Weights of a small GPT-style language model, trained from scratch on English Wikipedia: 6 heads of 32 (2 for keys and values).
MLP neurons of a small language model. Each row is named by its layer, matrix (gate and up: input weights; down: output weights) and neuron, and shows model dimensions 80-175. Each number is 128 + 24 x the weight over its row's rms, rounded and kept within 0 to 255. A neuron's up and down rows have the sign that makes its largest values positive.
After each neuron's rows, "fires on" lists the tokens most often at its 100 highest values on Wikipedia text that the model never trained on.

L3.gate36 [103 103 143 109 129 146 123 147 142 124 132 161 127 112  88 132 128 147 122  53 113 141 118 174 130 146 146 148 149 158 140 111 115 129 156 143 150 153 169 127  87 102 126  87 130 125 121 112 140 113 114 101 108 120 131 131 139 143 155  94 123 111 157 168 156  81 132 111 135 104  94 104 112  95 113  72 159 120 129 158  86 121  75 124  99 158 110 128 115 122 117 135 113 124 117 132]
L3.up36 [ 96 184 129 126 153 105 130 151 118 154 122 130 141 157 155 118 151 151 175 130 129 133 147 105 121 108  71 126 144 137 122 113 154  87 123 117 144  77 112 120 151  98 129  96  79 121 154 163 129 126 112 115 141 133  97 116  90 141 138 118 123 144 155 143 121 113 120 147 102 105 117 139 110 155 102 129 152  71 140 123 128  96 124 137 125  61  93 110 179 126 131 131 132 128 110 180]
L3.down36 [120 153 113 147 114  97 154 125 106 118  99 129 166  98 113 138  85 115 170 162 113 126  79 140 145 123  99 134 127 123 126 146 166 145 145  89 151 130 143 172 138 122 163  69 145 120 116 133 158 123 153 117  95 137 109 147 134 153 131 148 157 168 127 185  69 115  98 165  96 109 132 129 153 136 149 120 119 116 161  93 149 153 129 164 124 138 107 145 155 180 104 103 119 125 132 128]
fires on: " |", "y"

L6.gate93 [146 122 132  95 125 133 119 162 152 133 120 131 102  98 103  99 119 108 126 142 122 105 105 128 111 106 143 146 145  81 116 147 133 109 134 130 105 120 122  77 155 100 104 105 184 100 141 128 136  88  99 103 137 112 124 195 146 147 119 135 138 144 140 178 104 106 136 121 136 129 112 139 166  82 174 170 149 102 124 125  89 191 115 104 134 162 137  92 137 103 138  70 132 107  93 137]
L6.up93 [138 113 170 114 133 138 149 145 135 125 120 144 114  89 152 115 100 119 106 132 130 116 107 142 103 138 134 117 132 134 139 166 143 150 102 130 107 141 129 105 127 110 145 117 149 134 112 143 159  81  85 108 133 121 157 133 185 107 144 113 128 115 133 132 140 153 158 105 123 159 135 101 159  71  90 120 147  96 142 116 113 109 106 121 107 132  87 112 112 166 114 109 136  66  97 117]
L6.down93 [132 145 139 117 134 129  99 125 127 132 122 117 121 110  76  93 120 156 108 119  97 133 155 128 122 122 138 144 124 111 142 118 172  92 147 160  69  97 157 141 132  81 178 109 159 134 112 128 150 114  95  90 108 115 106 112 143 133  91 107 160 134 106 119 164 135 127 130 117 136 132 121 111  97 150 141 103 139 143 125 110 129 132 138 146 121 134 132 178 104 130 118 173 155  91 125]
fires on: " \"", " well", " however", " long", "fore", " However"

L3.gate343 [149 106 141 129 109 126 100 148 147 117 123 140 151 143 127 131 111 120 116  58 159 151 129 113 135 138 172 125 125 131 125 124 116 162 129 119 125 131 138 120 158 102 159 170 121 136 121 108  96 162 140 175 108 143 100 167 151 114 165 181 141 152 146 140 123 117  78 146 127  97 108 112 171 126 129 115 153 147 121 117 111 149 124 112 103 172 142 112 136 137 142 137  88 124 152 142]
L3.up343 [160 133 200 146 113 126  93 139 130 144  87 151  56 149 107 117 141 144 111  92 158 169 143 148 139 111 108 145 118  97  79 123 149 131 137 115 141  96 123 131 159  99 153 187 123 107 118 125 129 151 131 117  89 120  87 170  86 117 109 135 118 161 142 115 152 124  81 110 106 139 111 136 143  87 114 100 158 104 183 129 116 108 130 109 114 116 158 135 151  61 158 106 160 110 138 151]
L3.down343 [133 153  98 116 128 148 169  92 133 135 145  89 158 115 127 145  73 113 119 151 118 161 102 124 165  83 110 125 116 131 139 156 113 124 146 170  74 140 119 167 136 180 135 104  70 147 127 112 173 103 115 141  90 127 110 187 138 111 114 160  90 126 124 162 131 120 160 110 140  99 155 170 143 154 143 124 169  92 116 110  97 110 109 138 141 133 156 132 141 141 114 151 174 133 117 127]
fires on: " |"

L3.gate451 [116 111 154 183 123 127 126 132 119 176 138 147  77 108 130 146 126 121 135 133 136 177 121 107  87 118 132 147 160 142 134 106 110 118 116 132 125 140 148 134 136  87 130 121 105  92 135 119 109 140 135 111 121 152  92 161 148 104 120 133  99 148 126 150 125 125 144 110 138 115 111 164 110 104 140 139 137  96 155 159 145 141 121 180 129 156 131 145 116 141 163 116 120 105 102 139]
L3.up451 [134 122 128 106 115 193 109 114 120 143 100 123  73 133  80 150 114  99 139 104 141 124 148 152 129 127 181 172 135 124 141 113 116 102 142 143 143 178 130 136 136 139 117 122 152  96 120  84 153 114 154 116 119 131 123 144 156 133 131 149  98 110 123 117 129 111 118  79 173 126  93 110 122  84 133 131 120 115 117 167 140 137 118  77  79 145 163 119  99 153 161 143 135 133 117 125]
L3.down451 [132 145 123 150 173 116 135 105 129 113 121 100 153 125 146 176 107 189 125 143 136 147 107 116  98 107 112 162 123 152 147 168 157 131 105 122 153 106 102 146 121 107 113 146 127 141 124  88 138 160 151 145 138 128 120 126 145 139 133 122 115 125 127 115 124 116 118 115 111 111 108 181 122 162 173 120 177 145 106 127 146 144 124 119 109 151 144 109 105 123 138 107 115  82 154  96]
fires on: " |", " that", " his", "cc", ",", "ished"

L6.gate393 [138 103 109 102 140 127  84 136 142 137 133 147 136  99 131 109 133 121 154 147 107 130 142 110 102 161 135 151 131 143 137 124 109  87  90 105 136 145 152  94 140 105  98 133 157 131 124  91 142 177 118 139 168 133 130 119 151 141  58 144 111 114 143 165  82 133 147 111 156 144 157 142 137 115 157 179 117 109 124 163 112 106 143  87 164 157 116 188 135 128 128  93 174 141 133 137]
L6.up393 [134 126 126 101 134 111 101 138  96 134 136 163 167 137 111 124 107 153 109 141 120  79 148 144 128 180 150 115  88 135 131 127 147 131 129 138 130 166 131 138 105 129 149 163 130 105 169 145 127 103 111  95 153 136 132 177 101 131 107 122  58 136 132 131 135  86 123 101 136  91 127 128 104 126 165 112 142  74 123 136 119 134 134 143 159 128 129 148 119 128 164 119 108 117 147 122]
L6.down393 [144  80 116 108 164 109 106 129 127 150 105 137 179 107 123 110 102 148 129 155  81 144 101 106 114  96  95 164 107 164 107  94 152 180  82 132 121 132 148 127 137 104 144 102 138 119 122 115 130 143 139  92 138 118 168  98  85 119 112 112 119 132  77 153 112 130 143 194  94 141 129 149 175  80 128 111 104 129 154 150 101 151 123 157 102 142  94 158 129 146 125 137 135 112 120 142]
fires on: ",", ")", " and", "%", " |"

L3.gate503 [104 167 117 142 153 176 107 136 174 121 122 158 145 156 118  22 109 137 101 133 121 108 123 112 102 117 158 115 163 116 136 125 121 130 170 137 171 128 135 121 144 205 112  65 118 135 117  93 131 121 150 124 148 154 152 123 165  89 104 107 164 111 115 138 121 130 146 112 122 164 122 144 103 117 147 128 112 108 131 111 143  97 156 146 171  83 151 156 177 131 143 143 168  89  84 140]
L3.up503 [150 101 160  98  98 104  99 117 138 108 147  94 118 114 115  96 148  95 105 150 114 122 123 148 139 148 128 134 141 117 184 107  95 103  81 168 116 114 115 119 112 124 137 132 113 150 120 198  98 162  95 120 148 127 111 133 106 131  94 119 107 134 109  93 118 115 121  99 110 109 190 103 166 135 115 103 145 141  97 164 122 132 110  81 101 133 162 147  91  84 129 170 142 108 104 111]
L3.down503 [121 122 101 144 149 133 178 168 182 129  82 114 171 114 153 178 141 120 178 171 124 110 101 127 131 117 138 121 112 127 116 138 121 167 136 157 180 129  96  96  86 124 142 138 160 150 113 114 114  95 118 135  79 122 113 142 164 135 137 112 129 130 134 103 135 109 119 146 168  99 138 151 134 145 146 113  77 139  97 161 128 158 104 116  97 124 133  99 173 134  96  96  89 143 144 138]
fires on: "i", "e", "gan", "ian", "ma", "en"

L6.gate338 [144 124 104 126 118 136 155 130 113 133 106 127 129 145 140 100 130 123 174 165 122 122 117 157 138 101 117  48 140 170 129 163 138 165 151 148 138 167 127 118 114 135 132 134  98 119 128 101 139 147 125 158 123  99 122 126 138 122 149 105 182  92 128 103 106 145 137 121 105 133 102 132  98 152 137 146 147 140 137 126 134 143 142 124 109 137 111 136 128 108 136 130 127 104 109 121]
L6.up338 [140 148 130 137  90 126  94 111 121 124 150  83 161 115 107 120 139 164 144 128  82 162 127 133 102 134 134 115 117 161 116 120 137 122 155  98 123 127 128 100  81 125 120 108  96 120 121 115 148 158 102 102 124 142 140 101 143 130 139 116 114  89  91 131 148 129  85 130 134 144 116  98 114 131 163 122 173 135  94 138 149 122 150 131 150 142 146  87 127 101 187 145 127 147 112 118]
L6.down338 [162 158 139 142  97 112 115 120 150 132 129 122 141 148  90 111 138  93 108 130 134 117  87 134 149 147 134 125 109 128  92 155 121  65 160 113 179 116 119 137 100 147 160 134 114 142 130 121 110 109  96 110 121 100 124 122 162  63  80 118 171 126 161 158 147 152 128 130 139 157 181 159 125 109 127 105 181 168 126  76 126 136 103 143 127 167 164 117 103 148 102 109 142  68 117 126]
fires on: "ed", "d", "ted", "ized", "nt"

L3.gate505 [135 121 161 131  96 128 115 141 120 143 119 133  33  90 167 131 133 126  83 120 114 135 101 144 132 128 118 105 103 143 155 113 157 103 134 149 200 183 122 170  93 135 109  83 128 142 101 138 143  70 142 137 108 173 101 135 148 140  87  93 104 153 134 128 140 138 128 132  92 141 109  87 137 138 119 102 157 131 130 135 139 117 117 134  85 113  99 140 134 161 126 140  93 137  81 160]
L3.up505 [ 57 125 132 137 148 166 126 150 144 109 161 106  96 101 180 132 134 171  94 123 109 142 135 136 152 155  92 110  91 124 127  88 122 123 115 157 131 111 112 172 111 135 139 104 130 153 131 106 112 121 139 138 179 160 182 144 154 130 126  76 156 101 125 134 107 135 147 149 114 123 141 115 105 151 178 103 157 108 119 138 125 114 129 119 139 132 104 170 109 140 147 134 122 137 132 107]
L3.down505 [137 166 136 131  99 102 120 129 115 168  82 116 134 104 124 151 115  92  84 151 180 150  72 126 126 139 119  97 120 119 103 106 134 165 118 133 126 119 150 119 100 148 101 102 111 127 105  77 131 130 124 111  87 105 111  86 154 154 107 154 140 112 123 119 128 176 101 108 148 136 164 108 137 164 103 144 114 154 128  92 114 128  74 123 146 155 112 119 129 116 127 117 174  89 117 164]
fires on: " al", "h", " place", "'", "."

L6.gate131 [137 101 158 127 187 102 119  90 107 122 110 129 129  97 161 160 130 130 126 141 136 144  86 112 139 138 152  86 117 180 140 107 105 132 132 124 115 164 195 117 139 143 113 187 100 119 120  70 148 138 152 101 147 166 119 159 124  95 126 136 106 140 150 133 124 107 125 125  97 133 145 153 113 144 156 128 153 121 156  73 137 122 145 125  94 139 134 164 118 160 134 128 200 177 152 170]
L6.up131 [113 139 126 170 153 129 162 112 148 126 147 129  88 112 109 131 130 142 140 136 119 123 139 120 122 146 120 125 122 123 157 131 116 113 124 153 106 113 172 117 144 118 146 151  72 145 127 104 119 136 134 142 130 159 139  79 100  99 150  93 140 162 121 111 123 123  94 127 132 121 110 117 140 180 128  98 188 121 187 123 100 111 161  88 102 106 126  96 141 115 121 143 129 156 116 133]
L6.down131 [156 169 130 140 109 132 158 154 136 153 161 136 104 145 116 118 129  68 125 124 148 100 122 153 116 129 179 126 138 122 152 168 109 122 113 173 151 121 111 141 110 111 175 128 101 108 149 100 119 132 142 177 156 140  71  84 157 140 146  78 124 129 125  91 126 140 108 118 155 136 109  95 134 123 113 116 171 131 161 101 114 122 157 147 156 138 177 123 172 117  74 157 127 137 135 162]
fires on: "\"", ".", "”"

L3.gate318 [138 109 129 163 116 107 110 135 114 123  96 161 100 105 134 147 164 131 190  84 137 134 129 156 124 104 105 126  96 126  91 120 125 105 110 186 131 132 139 111 141 119  68  77 121 184  98  85 164 117 120 125 167 152 119 138 127  77 124 100  93 137 127 134 114 126 170  90 112 147 102 114 161 129 153 133 130 169 183 143  89 120 123 134 133 128 153 125 131 125 124 131 131 185 165 132]
L3.up318 [120 124 127 151 153 127 124 128 121  88  97 126 140 117 113 141 169 107 158 102 117 135  91 155 106 124  89 155  62  95  91  98 160 127  88 162 152 162 164  81 131 161 113 116 158 132 116  74 128 124 116  95 152 144 101 101 130 149 114 126 109 118 113 117 150 109 163 105 138  77 108 103 125 143 113 114 139 160 142 155 136 140 115 135 136 158 153 126 108  96 125 144 156 174 142  99]
L3.down318 [116 148 114  83 155 116 139 122  92 113  75 131 151 114  94 107 176 120 113 136 139 179 115  79 126 139  85 143 119 106 135  88 174 138 127 140 153 122 105 115 114 143 192 108 123 145 122 110 103 100 132 138 154 125 170 125 129 121 121 140 115 107 129 136 151 128 123 118 146 113 122 156 130 128 116 134 110  78 127 171 107 150  70 159 129 110 100 126 123 178 128 157 129 137 132 137]
fires on: " |", ")", "O", "sy", "BA", "IF"